{
  "head_dim": 96,
  "activation": "tanh_gelu",
  "norm": "layernorm",
  "attn_scale": 0.102,
  "weight_decay": 0.078,
  "warmup_steps": 243,
  "schedule": "wsd"
}
MLP neurons of a small language model. Each row is named by its layer, matrix (up: input weights) and neuron, and shows model dimensions 224-319. Each number is 500 + 25 x the weight over its row's rms, rounded and kept within 0 to 999. Numbers have three digits each.
Before each neuron's rows, "fires on" lists the tokens most often at its 100 highest values on Wikipedia text that the model never trained on. A number after a token or word is its count.

fires on: "n" 28, "ar" 23, "ter" 9, "s" 8, "est" 8, "k" 4
L6.up1179:521443463504496479490464553515510478525483491485431530514556522497523464501519501508519482492462455516497501581494490420545503555524464531494523539499484496423489506453543511483494516523500517503499518499510456496503457488509490466530508493492484496486441502483488499470476547476532454476

fires on: "ci" 19, "und" 19, "il" 15, "ul" 8, "li" 5, "-" 4
L6.up405:503486471465478457528518505486510477527501528522485516495486476514485531508483510482515507522450458477506472532475493453499450507493515478465519537475496497518578484472510534479505520491475551447515477499500502494480501516504480429547508530518476503511506518496529531496483528523501486496

fires on: "w" 30, "t" 21, "r" 19, "n" 13, "e" 7, "st" 6
L5.up211:486442504510516521491552509476480476524500464489482496484534502505482477527507479453515459498518474493494486513478478537518523501514519513486502498489475473508484477515483498455451520521509525532471523487510444492516519511513520500530569480463489493443479540545503515476469498489535500492

fires on: "al" 39, "-" 23, " " 6, "dependent" 4, "." 4
L6.up707:481485498531475471538522514459499486526497510533495512513512485508509487496555512507498484485487496508489523481510509479511502495504536480535468501485531507451550497471515493471494546504494549466507444513531518496518508477478492498473516543497486437508485494476503460512471475519500512476

fires on: " the" 23, " of" 20, "," 7, "f" 6, "ce" 6, "le" 5
L8.up607:503499466498475561491501490541471476500482511485531444472536520516507492513525490481514495539470548512496517488458475486523501485499540526466495537493460476512514491505487493440505535468501493551514482483467451479490509533488488493484542525503474461460493552482539461539516521493520473490

fires on: "ly" 21, "th" 16, "ç" 8, "est" 7, "st" 6, "ion" 6
L6.up610:468519450481538457534478561473485509552525498505472495520503473475509479510487479498510492476526493462474507487518488462477474510511477488519523470522491511454535503516492484495489519570491496462497511528505501473474482536522557501522532494465488499488485493482496476523476513495512484516

fires on: "." 58, "gi" 21, "ni" 7, "di" 4
L2.up236:510487515505498524514519507484514479486474516466455515490490481498502544476474573489511481549508472468451524524441502503520506495537498484465484466506489519482511535483501479483482488484538501520495517518470489468547540541478493460462479544504505495467518489534504458480495502514496500501

fires on: "," 31, " Du" 17, "vi" 7, "us" 7, "ur" 4, "ri" 4
L8.up786:503512508526473493476492510482488489519498487483481479498476494540499489471475491432524498476525474480499482500529493510477471527516453474483493481534458520488531559509469514468510526483552505533476474511475449503484485510485493468505476499481479471481560526522489465508459560488531484506

fires on: "ha" 21, "ers" 11, "ence" 9, "ter" 9, "me" 9, "ations" 7
L2.up944:524494449451457518515517513510507508497476539473524504484484528498546479541476548481528477476490487479489496461413530498505511487508488467540540519523497480495491497536484514501474483509493510418476488512495514451465500460460502497484458506506497515488496487513483525465514499473532515535

fires on: "." 100
L5.up837:515496514484471512495489474455469488489487489486492518493505485494510535494511527525521453488480469477421524544446516512538495487530538452454482484524496553454495542525453516501481481503515552533471498527504492465529535522467442468487539467504492505469492482519477470522505514531507496509

fires on: "W" 24, "°" 22, "E" 9, "N" 8, "L" 6
L2.up346:484544475464503465481536533453520472533458532536527500465541519530518484513485483524528488456519477494518549456511477473474496504491514486518488561518497557461519508491480493491472501540476485464526507495460504531466517499496514492478544499484491529481537504516492509520473538494474506464

fires on: "." 37, "c" 12, "ec" 10, "on" 6, "ce" 5, "f" 4
L6.up352:515468494491492534499534509534482465468523462518520546489463502476506521489525502538515495508457455534499474579460509487517508495527508421483474473512472520475471461525478472490473515486509518517499491483502516501518483505511478468509517509473498512509488480548542520539498520533493474428

fires on: "and" 26, "ction" 23, "st" 16, "ute" 10, "one" 4, "est" 4
L2.up1201:480503502456489450527490476503463510506422484508521532503491526509539457533507546514518521496502486512529494502543486467515498492513565464499497510478494521477553529529488470445479502510475460446486489482508491464512526483545489508536508524486475481518519488451503489529484497460490508471

fires on: "ci" 13, "i" 9, "at" 8, "t" 7, "min" 7, "ar" 6
L8.up851:486480525502482487465511504503472490489483473498477485525502436464480516511512516507523494493483473511506524479482501531527473517548507487474470496517502474499465495505484529436483532511524527484485551550536435518499467500485524549496480491542496513487533548543509473470499503526493509517

fires on: " dis" 25, "im" 13, "ri" 11, "-" 10, "ro" 9, "re" 9
L6.up383:505519495486490473511533476504490492509519523513513551505485561530528498507501520492516516448472436457504516494498475492550481495506478483483496525528460501511493498476478515486502508486462490485523499520518541469506541487518488489521503489492506466491518481486503483505457522459520479527

fires on: "n" 40, "e" 8, "ea" 4, "la" 4, "it" 4
L6.up608:458503434454480521522550495475517513495478518496525482503528499508521464483507521481515482474505535500540501478503520527521502472479517525511479510500456514538522516498475501508499519492517535524505541505515482523498519544507486477504515503450503487496535531501495506454539517495503485474

fires on: "an" 16, "k" 12, "ri" 11, "y" 8, "re" 6, "ja" 6
L5.up152:497494495480489521487504565504492511499504486473512509460486500485553536531465552460520476484500499493458501518484479530516498540525473550521477500516469447460462529484511536491514509510518485479459520552507504471502472483513515483546495455503508519453504534491471466485460522470512445489

fires on: " can" 53, "é" 10, "pen" 5, "ug" 5, "ag" 5, " car" 5
L2.up1046:469517498511448513511497499474473508512489519543520525481492544532471472480495488452512524523493473475499514514507496484491469537513479490467529513499499516505454507496523502476526476499471553512489452495510471454515508542530437505543482515527477484509491498513509454515509513530488482485

fires on: "-" 24, "ver" 10, "or" 9, "s" 8, "bo" 7
L8.up748:510454512494447502470513511521477471498457481503508498504480474541532517544509477528515501449468481457520517562517458523493481451500495507492539463522498507515486505489490530466511507481482491517490515464486503486512517503501477468510515500511492473498532522460482511505484484480522467486

fires on: " of" 40, "s" 14, "ed" 12, "t" 11, " |" 6, "y" 4
L5.up125:506491495487530463493501511451495504536467493516518469486557534519496461488495495555517511517475522516532468488505475483501462490470481504497524501520503505517495537490489495496496490506517496516501483496527490463479455526494475520543516465453473501503459529474516485513446505490505513439

fires on: "it" 21, "er" 19, "ver" 15, "ard" 9, "s" 9, "ot" 8
L6.up1167:515521478512502511514507440517506466506484479517486530479545497500502515497518494493516467459421531504509486521518491506503503507500451483501473465510466511521499447527486513453527501474505524515485510506475489539494498460526484502550523485507501519503490482514477491502452520523519485500

fires on: "s" 22, "th" 11, "gra" 9, "ch" 8, "mp" 7, "f" 6
L6.up27:458513451472464475470515502480498481500492505534512509480481515556501528516502457514524522500450478457524524520506544504527473524510504503500510551538486562471506497500520543506496540493474521529516516490482526496512501554457475483508520524507478525521491500518465527487501520508510483455

fires on: "-" 30, "t" 10, " |" 10, "ty" 6, "br" 6, "%" 6
L2.up617:471459526477525476476490498477501529535504518507528514505494532514499468519490484528524534460469475488490521470505539490538491475472475470537541537525507493461495466511494493485514537510497522489492463489536464433481542550516510506505498474497500487500497499490500496536457489479501521458

fires on: "ed" 16, "ver" 11, "min" 10, "in" 8, "s" 8, "e" 7
L5.up227:534438479488481444538513496536476485524457470531502466491500496530516488530508448468517454511493493490465532529508501475517507490534568494517514507448491470511529538471464528494522502508509534518523519538497455510538492531493501477541491537513493512522502484517498459430499480489496519488

fires on: "ly" 19, "us" 15, "s" 9, "er" 9, "ies" 9, "y" 5
L8.up720:497550474466503532503504519507501491489510532488516527499526515535512455496483540483509489503502502472467499507440489495510503560502498493487525541545514505459505493481503451506510501561466500450478493501496476485518521484500460482499531433503499491464471498521432499475501495488495496486

fires on: " pro" 31, " se" 13, " con" 12, " run" 6
L2.up542:466515452490473526498524477532507508533493527521488471506522505513478470519448519487504485465486525529499502470526467508559502511489491512532458497486497538511543509477484482496489531488480509513486484529501492480536497514540531514512504544521498484454514485498494490474488534456462536474

fires on: "." 35, "I" 14, "y" 13, "ve" 7, " that" 6
L6.up1467:526489452475433481519484505476474501490521514542523526467531460493498507538507550550514506525469497476450520495467520499471442505512503527443493514518487509485487458499497509477453487507504490510484476491511517454492490526490483474543541499493507530499505513519482496539457532541529474545

fires on: "it" 33, "d" 31, "in" 10, "il" 5, "n" 4
L6.up356:506508471487519494471482512504481464496510507450491509497489477514526454459477495502521522458486510512491484515466514562550521503550514466481489458528478553483505470509454510508514496506529514497467517488465497504526484489478475480507517511488469547483509494537526499453514517485552512487

fires on: "ur" 26, "ci" 9, "ri" 9, "ec" 4, "our" 4, "on" 4
L5.up929:515479492471524484481516507498512480513526532494487569514495520520499503479436544492509473518453464499480515523459530417523484485495495446435501525508435552468526529522509526495509529521547491512492490511486482478513504476500493501504501492458497527505424467497557530566484502514493486499

fires on: "d" 29, "v" 10, "ty" 8, "est" 7, "ber" 6, "st" 6
L5.up1217:458477486487527489521451496512510492518484505504497508492492495527523484575542469506518515472522505497570517462511482476499461476495495478521473508499502504455506525469496457491496454555494487513474504475507500480489514533525536519514476517502480472497526480439551459525466497480503490469

fires on: "pe" 15, "ack" 12, "ate" 11, "ite" 9, "ing" 8, "ure" 5
L5.up682:500528523492454492505480528486518526504490503510550501506526542506526477488453498480516518521475515491479481479475509526500506498578495499471427467482483502512503492504532459490438459436547469483504546507520499502454515529494482472517519505557506526510474494486497467506487466531478493517

fires on: "t" 17, "y" 15, "d" 14, "it" 6, "ol" 6
L8.up623:460487493496529494474519503502515496494526508460504474503508474508529487459497484527505486479516528496473477490514518510487490531450510487522508456544513480507494506475444479504535495509476501495488505497449555491545508496521492501500483485495466508472527530503496469479487478491512515518

fires on: "d" 23, "st" 13, "ong" 9, "g" 9, "er" 7, " most" 6
L8.up709:529490438454500471474491502524527501499522543484465522524521512465494470478515533515525515462493496510509487511468512462517497513517458473490474481527501474487493463491489539512503509505469439545433498474492519499503522479484490508545507526514486493497479472449480468525480476503489477543

fires on: "r" 22, "n" 12, "-" 10, "v" 9, "ri" 9, "d" 7
L6.up1186:513503496433506511536493517472469462507539543513547516488527518447492473501522515459526525510541433462539523477529457516512517511479464518500553466493477477499488476475512546483467523439508513485513495552485536471518506487492534473542507507503507481431490476450508459520429524496493496522

fires on: "al" 17, "o" 15, "ter" 9, "-" 8, "ar" 6
L5.up1399:532528520495541470523490478492516490524506468494492531532515504497466485531550474460523500481521506526492495462502464451531480556509498491505498497532480473498480485485495485509511471460474525467543488517490458487487506446501508512518502495526504545491532520495516482497454483497501493474

fires on: "n" 15, "an" 13, " Ar" 10, " German" 6, "k" 6
L5.up486:519441472453498489508502503520508511532507498484554519479502561503528482497527539461502458505476474489511519533496495476461481524569527441509498490498443438464489477468505553509538522502474454499463527502482503473506455501473508501559484511508522504478510508482493525494515517513474476512

fires on: "ar" 21, "st" 16, "d" 7, "ress" 5, "est" 5, "ec" 5
L8.up930:508486485498519538522522492486506465473518512535486551482520513492521473468514478463514477443463516523466466510520481424531487491509475525487483515504502475468549455482510512451475478490499480512494527490503452485488525514516503470510485480483490550488509504479507492521496509545505507476

fires on: "par" 19, "c" 14, "s" 9, "vol" 9, "co" 6, "f" 6
L5.up995:502451521488456523524487511482471471486462506534517529514484552529499481465503530498516512472504503446518521545502534460510477526493463495442509517527493542495476532496506554475531536521485554457491486529477515467457520519475509478508515478527503535494503508494473527461513519519470485497

fires on: "ell" 31, "mark" 12, "av" 10, "ov" 9, "tt" 9, "gg" 9
L2.up1104:527528486493523490505492489513531443522425507584506479496529546548486482500491476523511512444509462479490493470491507470461498553542505483492463509512499504485499529554509523504491518527476562475525530501508503532516536536535492516504505503489510494512511487508491461491524477460464527491

fires on: "." 29, "cc" 7, "ic" 6, "c" 6, "S" 6
L6.up81:509498454490464505520526492498487456532503490479505502503508461508491524504471481511531465496421457517460493511468483498490473530511511489470489505512452505462497502558463486505506509490506502488493506502477480492531490479460454438522510484540481525451515515529528513496523500519528521520

fires on: "ers" 37, "ing" 24, "king" 8, "und" 7, " County" 7, "ations" 4
L2.up1022:528473462485490517505525474489506524533502504479490517496542534480515516545476503492515473495451498508498551482466496476513499511484505471486504478571511504510469479551489543492461502467512534536508506518514480456480499492479535502509517456533502540505540499482548513483481502450523489530

fires on: "a" 31, "e" 29, "ne" 13, "ite" 7, "pe" 7, "we" 5
L5.up616:475486516476461526521507511502507514537525499492491510479558490531493497519467512489525509497497469489519488474450526551504469477540461489493489491482477488503478511505478491485437503486523469452485510481516495504481495538502501464513539433450492473491469524496474492530466512499513478521

fires on: "'" 95
L2.up759:516523460476463499480492517473528520518519497517514492494509516504531473501471548457507511491489462523488463513497539557474495512548462513508441490506494527462501530479474484476497492512464506499474519502493479521484527549503480483507498473499499495517522493472481512517519467492497497463

fires on: "in" 31, "ia" 14, "h" 9, "ang" 7, "e" 7, "ki" 5
L2.up52:501490439457508520511525476552520469502518541505513499454508472493503521495451483502511477454519505507505500482482496459536487495522514448448527516540466523459473451494463504501527484482485542533491517507479521542504508523487456466555496482511470514506556483530488479506494509478482472507

fires on: "p" 16, " (" 14, "ft" 10, "ive" 8, "ta" 6, "ative" 5
L5.up967:512548502488529496507501496467461500466515505505492488513486517461559524500518487538519537505501518510485517518539513505521520508487488554463501506530489496484475454529499498486528492481487496486509476516489499459550508484482444514476527500503500475440508505527465456509445490528515468518

fires on: "s" 45, "n" 41, "na" 5
L5.up1307:494475484491481534496483502511514436527519517481484531542495478517505518497478507546521498444482459470492501512532489509514483483478489473491523504517533457515480471517474543505488539461470471498509498484478474478560533538462488479534525498523490455474488510492533486493495487478508513497

fires on: "t" 33, "e" 29, "st" 14, " " 6, "ge" 5
L5.up301:464461469473495515491551450476478532525489482516513488532539510533503436527548472539513499484537521478521535502511488509501528484509503512509517511505498475483476479497465489438473485514477502510454516480528439498481534494499503513527550499555499508475525484489484562485507510481508501526

fires on: "," 20, "y" 17, " Ga" 7, "k" 5, "m" 4, "s" 4
L6.up1529:477505512474518548481526508463539505478510523485510509478504478517502429507485544446504473506493513480546523495494528484498459474524516519491516531513485504462526528508511528485533507469452522511495523548498523462484502506519473476495538480488482488497445510520486492506506539526505507526

fires on: "," 80, "n" 7, " and" 4
L8.up727:468502491510457571491483502514466469527487517546498501517503466515508496502498498454516462489494472514510544501515488453501466517507480531471487515478491477525493525522482526470515543458527535497515477454470461456506494516506505521493458475498489442464551505509537483499517500467544461515

fires on: " pro" 65, " opera" 9, " operation" 7, " tri" 7, " station" 5
L2.up65:520521438478469517485502507513513525522495508546499485474523506531490505495477516473528515475515465466479498519530536533521480550529493500491476502484497564527487486478507507449538495525482542537504522530437435490518500576515510475494539480482499500492477511495470441488475504518520468477

fires on: " Ma" 35, " ma" 29, "c" 14, "ic" 8, " " 5, "'" 4
L8.up1082:470529515505519519516508489519474474494470478535420462523487478512486543462485531526518506510466484427462517455471496533505464511505517496460462496524479472491502521469453511470517536552501523532459493535500471522545478509489508502524502502513492513488491495515484469507478494528504523508

fires on: " of" 26, " for" 11, "ation" 10, ":" 7, "ial" 5, " League" 5
L5.up1365:501545512504449539575492510515505478473456494472521526468475477488524488524556524484511481512513518513512504477520494519494542505516535478460475521534471500434478429498495507495466495489506513523477517484473511461509496514518480484478519484529483521528475480469492443499460507509492484466

fires on: "t" 14, "li" 12, "ph" 12, "ma" 11, "d" 11
L5.up700:441462524477493475510507487508488478490508508502562477525516497513529501473499508559520533510454507477510487466513531524455526496484479529520489486538487486450501508484456499497498547516475533514517513479523500511580518563510468500500511525476492492492459521488538519498511468466529481449

fires on: "c" 40, " The" 16, " A" 8, "ac" 7, " a" 5, " Democratic" 5
L2.up1258:459523459485526556478544485513488473491478506501481458496524489538474453504481478538514505507467475469467528511520484480529500534491514497499536492499469518446524490496512457479519531554533523493501520533518474505522501531472537476499527508505491487450499482529558528490526534500489502505

fires on: "ri" 23, "r" 10, "h" 7, " Indian" 6, "ja" 6, "ang" 5
L6.up635:525488511479497493456548547479486476466534537490515549514502493516529511542492507456523468495480501470525512470490461502480498540524462450490499519522501509444525513530513512495492522548516498451462510529445513475487518485504529482498468444509499510514497470503464519510464495511505474545

fires on: "ci" 31, "ri" 13, "om" 5, "ni" 4, "cu" 4, "i" 4
L5.up1455:511506550503479500465503531522509453517504447493507468482495467506513504509548497525519492494525528463506532491487493486524449523469525520446474540581478511462505502523505530466514473486512484497489516520493473487507494487484508498446537486512489538452502501549500510510496496499496507484

fires on: "lect" 32, "fer" 31, "ive" 10, "ta" 9, " provide" 6
L2.up336:471504514481520447521486494490481508481481534533541492479475531492509508483483497501514502485488526503505542503482525489566471484518499503485499475528488492500484505463487531475490500457512476508484477497491525472512545528491452491515525484519527511467504564505479449519471478523523520489

fires on: "A" 17, "ce" 17, " The" 7, " A" 6, " An" 4, " Ca" 4
L2.up581:467534469500475536495547460526510471523532542475500516489489496520503450548498496497515478486478450499520532481506511507495540520491525507500493512506493492487487508536506504509473567526506512513508505483474500534543494544454516455495477525539494511525532516522524493491499525500491509483

fires on: "-" 71, " Su" 6, "be" 4
L6.up327:489491507467488403498521516488511488532477498534515455502494512534518471544486496502513503525498456498502528506526532441491486536507493443486516543485500506472521521504508510531506502499483504469525496469507489485512491501491504455489526524545485478533537527497498494525459520469487486463

fires on: "te" 27, "mi" 21, " and" 20, "ade" 7
L2.up841:483503426480472532519507503475533500493457506506478522479473488488515484524487563497520492447488477456510520472495510433528476476540450501520509517516485493514482521511460489497501478533483486442488501507479510509489491511487552492519453493498500485518542503506460517519530530508549528516

fires on: "p" 29, "er" 13, "ver" 11, "ar" 7, "or" 5
L8.up1388:503525458512467506507486486470514508522511466497471493514495514461487511468547465507516490502454501491508499533515503522515467470509470508475490505491483490506459481550471488468459493464536516514477504494500472493533467525491474512496500462464497476507476494529468522504465539490498481523

fires on: "ci" 29, "ti" 8, "i" 7, "ty" 7, "ho" 6, "co" 5
L5.up1408:492488534493452504531483515485499488500477473488482544496496535539518498517454537502523516502500480444479506498475485488541505509529492490441507497547503535486480506512522521479526539444487559472484477526500502454509506513487463480529546479488494518466507503490502487505464527520506542538

fires on: " 1" 28, "\n" 21, " by" 15, "." 5, " (" 4
L8.up621:468522463482501498533517483510494495501488488516463532470498497494512512495514511528517509488440483509499536518515504524464436501498522494450521509515472469487493467512459502467510497488463549529490533473527531475480501545501519475561464513524514537469527504517498502470472560532502456501

fires on: "===" 47, " pro" 24, "====" 12, " lo" 4
L2.up266:465525502479505521489523468523504518495486493486514512469481529508508499518443504490515492478500445504529527497517527483458445562572484471449493525492457499519537515494482493505507523532482518539509489486491504519502518561483525510519550517511477484552506503572493465499502516447435479490

fires on: " of" 25, "n" 23, "er" 13, ":" 9, " to" 9, "ed" 6
L6.up1447:482506505468519505512507496479467524497483507491518496498556510495518503499514455504520512444496477475501516457498482507512495499498493527529474487482491476478526452506499512488484539475470481511455511500421508504515487536443506491554498511518497521494484472466511497500534510548510495475

fires on: "ri" 37, "ric" 22, "na" 7, "ry" 7, "ni" 6, "ness" 5
L2.up1385:547507493474485517491508501516516482506507469502502510509496480473518525497458511466516487516506527475470505466463491539469500574480501526455484504533469478505478516524483528476490484499511514532476499502458490517458513447507442527512500473474497520483517528520513520505510500490529474503

fires on: " been" 15, " pro" 12, "duc" 11, "tro" 10, "ed" 9
L2.up986:454527484504446478480554476533538494526486505551510501480488520493513469487484551506498502474501463477506537503528526459539486555510500509452494528527491548493516520511481491475460541503499510523503447499509569498546502558468496527482531498493510496517504495521449420472517497510478533467

fires on: " of" 16, "at" 11, "me" 9, "way" 8, "ma" 8, "ial" 7
L6.up749:514506518493509480553488502495545444473500497499531541506543521476517501548518473500518528491548497499505536496503490504528506488480507485490525491525496507439469506503507482496452495489529517528481474480467512470478457510482499533491528468504497503450484507428500507550448500500506449471

fires on: "s" 37, "se" 17, "y" 16, "-" 6, "n" 6, " to" 5
L5.up164:483436468480468490523512527493498461495451521504550542467539483494504461507505516481515454456530464514549522564539499523517461490525496480489536542508486520474493519481471499490508492505474505510485522510438483455492536504497474445500511488542485473499502450471459476508505500493502451463

fires on: "la" 15, "o" 13, "ra" 12, "le" 9, "e" 6, "re" 6
L6.up1227:492536465486475488518511554465512516510490517510500514466497523528505469506526510521520495496521520491547482485504551518528497499503501461471489537532505455499515495495490477507499476464484570509485533484497490478486516537462482551506528488547505510478514505514496507482498557493544462473

fires on: "." 21, ";" 13, " 2" 9, " " 9, ":" 8, " (" 7
L8.up35:493517511516540513501543521488475514496471458515508493500512508483539496559531482509524522481479473479506484545494496518513491482495538485479515482501514507498485428523493487491487533535449527516457503489537529495500503575523469495499496503486525534509483518500491475510456525490523476460

fires on: "re" 27, "ad" 12, "s" 7, "ur" 6, "gra" 5
L5.up10:542507452459470476495503568412475456466503471514515517480545515495509492494536496476510480502509456516523509519475511494521483499455474445484513469517495516513485496525514550500524515507481475537502490529470493450470475500459523511518475490535498482481517489461485495549506569471499466528

fires on: "on" 14, "lo" 14, "co" 12, "po" 10, "ci" 8, "i" 8
L6.up1337:526483509461490513494523486484533503502478522463479521510480508486486473499480511468528487522498524486496485501485473511530549484502482478438466442527476511512512538524478552459521523454470544461521459529474497493489499506516509474475520502511510514462508509528521500510478530509546491477

fires on: "ur" 34, "s" 19, "us" 16, "tern" 7, "mm" 6, "er" 5
L6.up614:477524493478443464506490523517513490517497508538506489475510510514511486519495467461516467488488444542480493524468520505528534531513483430503528485509496535525463504481504498485471522516502526561519490524489462481473464517467497451535469465547500494474498494492476472557478491501490502531

fires on: "°" 30, "N" 22, "′" 16, "W" 13
L2.up156:489520491461482471515494524492484508498389527484515500450532532525525499485471523503517501452484472490519524471507477472477505491481536541545447516486477480492489515511517513492473510550510487486518463498502480469516464483458496518545528500476498530517542494453554498487452507540512499489

fires on: "i" 26, "ma" 16, "mi" 8, "ang" 8, "o" 6, "ong" 6
L6.up1465:491490495513503531441500562501535522486519493497492515506471481503489510528456504507530523520503486477510530537451488499560508518530474487469470504519509454491508501487477483517506505479529463482512505495452514487477499483472492517464489491491502537463498509489531468562486484503528514504

fires on: "ri" 20, "ite" 16, "re" 13, "ro" 11, "m" 6
L6.up907:548550455454498474487466511531489509537497525483478506444510530508520529506508509499513454515507460500473470508478515510503546503532497527510507538536473504528502527503490488503489510516512503510507492518504470503503488505505528525516502469520496516452505519497487479537504551500540448465

fires on: "br" 22, "tt" 17, "av" 11, "iv" 10, "%" 10
L2.up943:520439485508493468505490490507496487474461500510488512528538534522490511554495481499514529522484488502507488480481531489477484518487488418534487481530517517438534534512521536512500528484478511463511479540513476499488528509486511512531521483492498486509518491514510463491517533440473525504

fires on: " pro" 74, " Pro" 19, " before" 6
L2.up471:478553473501449550459508484518527534575483507522526499509504496511473492482469509506515482457544495521506503542521522510508478544490469516497484496519484538492505529512500474484506495516452497548518456469506451511517530524520510512481522505487507507531485491526472492527482472466493515506

fires on: " (" 33, "S" 11, " " 9, " 19" 6, "." 4
L8.up897:486506483455501464556483513501438449496463516509477543508505506502491516468513501501507464508499512469482480508520532468508491550570521461511514506522502475522402484548486510505508518545490487509491506475518550489455518516510497511508481481513480474446470464498489485543518520534498476492

fires on: "tro" 17, "ty" 14, "ence" 14, "ly" 10, "ative" 8, "ship" 6
L2.up501:486474506471516515492496488472489525463477470521460500500474533526533508489502542523521502466496493462533506475516506467519512495501525478472499571516516536462524446501484525534499529549513502520486492455500536504491531552480462510514533511489487483547522497521511504521483508486488479520

fires on: "d" 35, "al" 18, "il" 10, "ar" 7, "ad" 4, "ist" 4
L5.up1179:511469495484508476513517530498529475503532534502497535503553534453531515510505443473524506508457498496521460528471465480559480501485506458457460493551470494518478486504477500497487498503492529488492513498479501509497567508459512488486509490487486508556458503491510510525477522524518446459

fires on: "s" 29, " with" 15, "in" 11, "w" 8, "tra" 4
L6.up30:535453481487478491519546490536495451481421508504466483490515503503513530501494488501512519500460510501509542490476507546480487495498530490492574510529474539537534512506427524476545499468531512472527516476491471507521488527434523458521492494522491446487533559480535471484545492501488509496

fires on: "ar" 27, "ver" 12, "ant" 8, "al" 7, "app" 5, "ate" 5
L6.up149:549491501482514497544516494467505484507493485536492542494512487492502474471539500497510487471494476493510515422517498494507488490524506483512515501516451490524510521489446523499519493509467544518506485514524471529477499501492460508514521486541510504495500530517478419513477459445500506475

fires on: "n" 25, "s" 18, "ri" 14, "u" 7, "–2" 6
L8.up592:492498486514497499496550518507478465537481517538497511462477490524516512488474533524515525458515465441437519511495512494500509458507527507487489499487472520518490500508460517496474526502495497529518503507442492500544522587485508474516496506513487491475498491473497489479499502484496546501

fires on: "co" 12, " de" 10, "lo" 10, "n" 10, "ro" 8, "do" 6
L5.up206:521500474520519531483531486522512467512475489514566471478488472502516465452475500479523512475453446458503487515530522535513456507497467480496476527524448492493427474513452521481548486485480531512504493502473522497495535498493518453532524509527491507489499536553501467453511513511505493457

fires on: " " 100
L6.up454:490468517473519463498522508451492492527499491522458473547522501473539510477504527510509474487483478466481466469503481533481474509485496511553471498515494494470529534486479504476507535548492525474489502564500514521518523511517505490498501509483491468483539494465515497482512443498495482481

fires on: " to" 22, "–" 18, "-" 16, "–20" 11, " and" 9
L5.up524:522457488486477468506518518491460482499517508530496508530499488538511475536444499466518503517507474477509534485500475513510507522465514543446516518458487520481490481504483507464505520481545513472514466485486486450499492484501497477506500478528495496448579452507532515526480528458544485501

fires on: "," 30, " of" 19, "." 13, ";" 12, " and" 9, "\n" 7
L2.up59:497534463499440526517520483534497484495520518555490489491518498478541497554469535505507463489472482480512520513479539493465461516504487470485515465500449475484474512521501527492474526491537501527468508498499477477509490514504488454487476443517478504460505491512518483512498513476509534515

fires on: "," 32, "." 30, "ot" 18
L8.up1410:462478527505488538478518506552444464518477454498513439515507505523512500477524506510536479520495440527525490538490471452491484540559495510498484498520468502504519469474517478438489487483523557452512473467507474481501520494546497509503538488528475492490515525486481486473496506486555499526

fires on: "s" 45, "y" 16, "ia" 9, " II" 5, "a" 5
L8.up245:511505467474470514502538539469542514473503519466505537482510506535505514492492547464505467468531473478510509548493469532551487524480487518517476529534488499485485532497522509485456522496490487510514486492451522476494536467516483482488516496485497493499510523505472514494529542499514493509

fires on: "li" 28, " Li" 15, " Di" 12, "ni" 9, ";" 8, "ri" 5
L8.up1389:472538518478490506515537520507519507496533478485516506474509480493479516474505501493515505536458480457481494517493501493532512545536509517503440484567468442495449491481471513508473491502502548489534523509466524515478520517503493484482503453491509520471500534494501508521496486453484455512

fires on: "s" 34, "t" 16, "ho" 7, "pe" 7, "d" 6, "com" 5
L5.up305:446516494479494469504510491483465443535484508475498449479512493500508505527502541483512479472506468502531523486495496500482479495478551482486515511535517496495458524500435513488530484488494509493505461512484502482516533503542525486535570490512486455489490525514474428483485481497487501505

fires on: "'" 73, "r" 12, "ist" 7
L2.up1257:491498498481518511476547508446530507542499502494510514492526526491518495478459533467530526482482476474506469494469510480496470507532442490457520512497485481465545500521499528486507482497528497447476527508490549506443567513494477507516506518504471473508541457492470519551491451513531552519

fires on: "t" 27, "v" 12, "p" 9, "ation" 8, "be" 7, "ign" 6
L5.up404:472508493466461484496488505453512486519465492523512475520475530494533436572515481508524514518474511482489493526497450517506466537507510475484473518480496490438498563528500499497475473483490491500526468438498518490524493522496485482507455493497488506510514466489511488518470447509463486468

fires on: "," 23, " |" 19, "n" 10, " and" 10, " of" 10, " in" 8
L8.up882:519474507501493493494497549441436524489485536554500531468538494494486528525501496507518464512504498504501525495514477520527496526531477524532482470469487471463526495520489529518504537530477512493503511471484487488527507500480505446533491509491511524473521468470487493502483525506519483484

fires on: " Air" 13, " (" 13, "air" 11, "ical" 11, " main" 8, " All" 5
L5.up1332:515540472495491491561459514463448492483487470524502549494524532507503485453489519469508514493505508506510493490519523468480495535499510533494515508478491496476525458504498519497491554486485482508503499479485517486492499494457472502505524497501501522503488501536510500494514549480492495499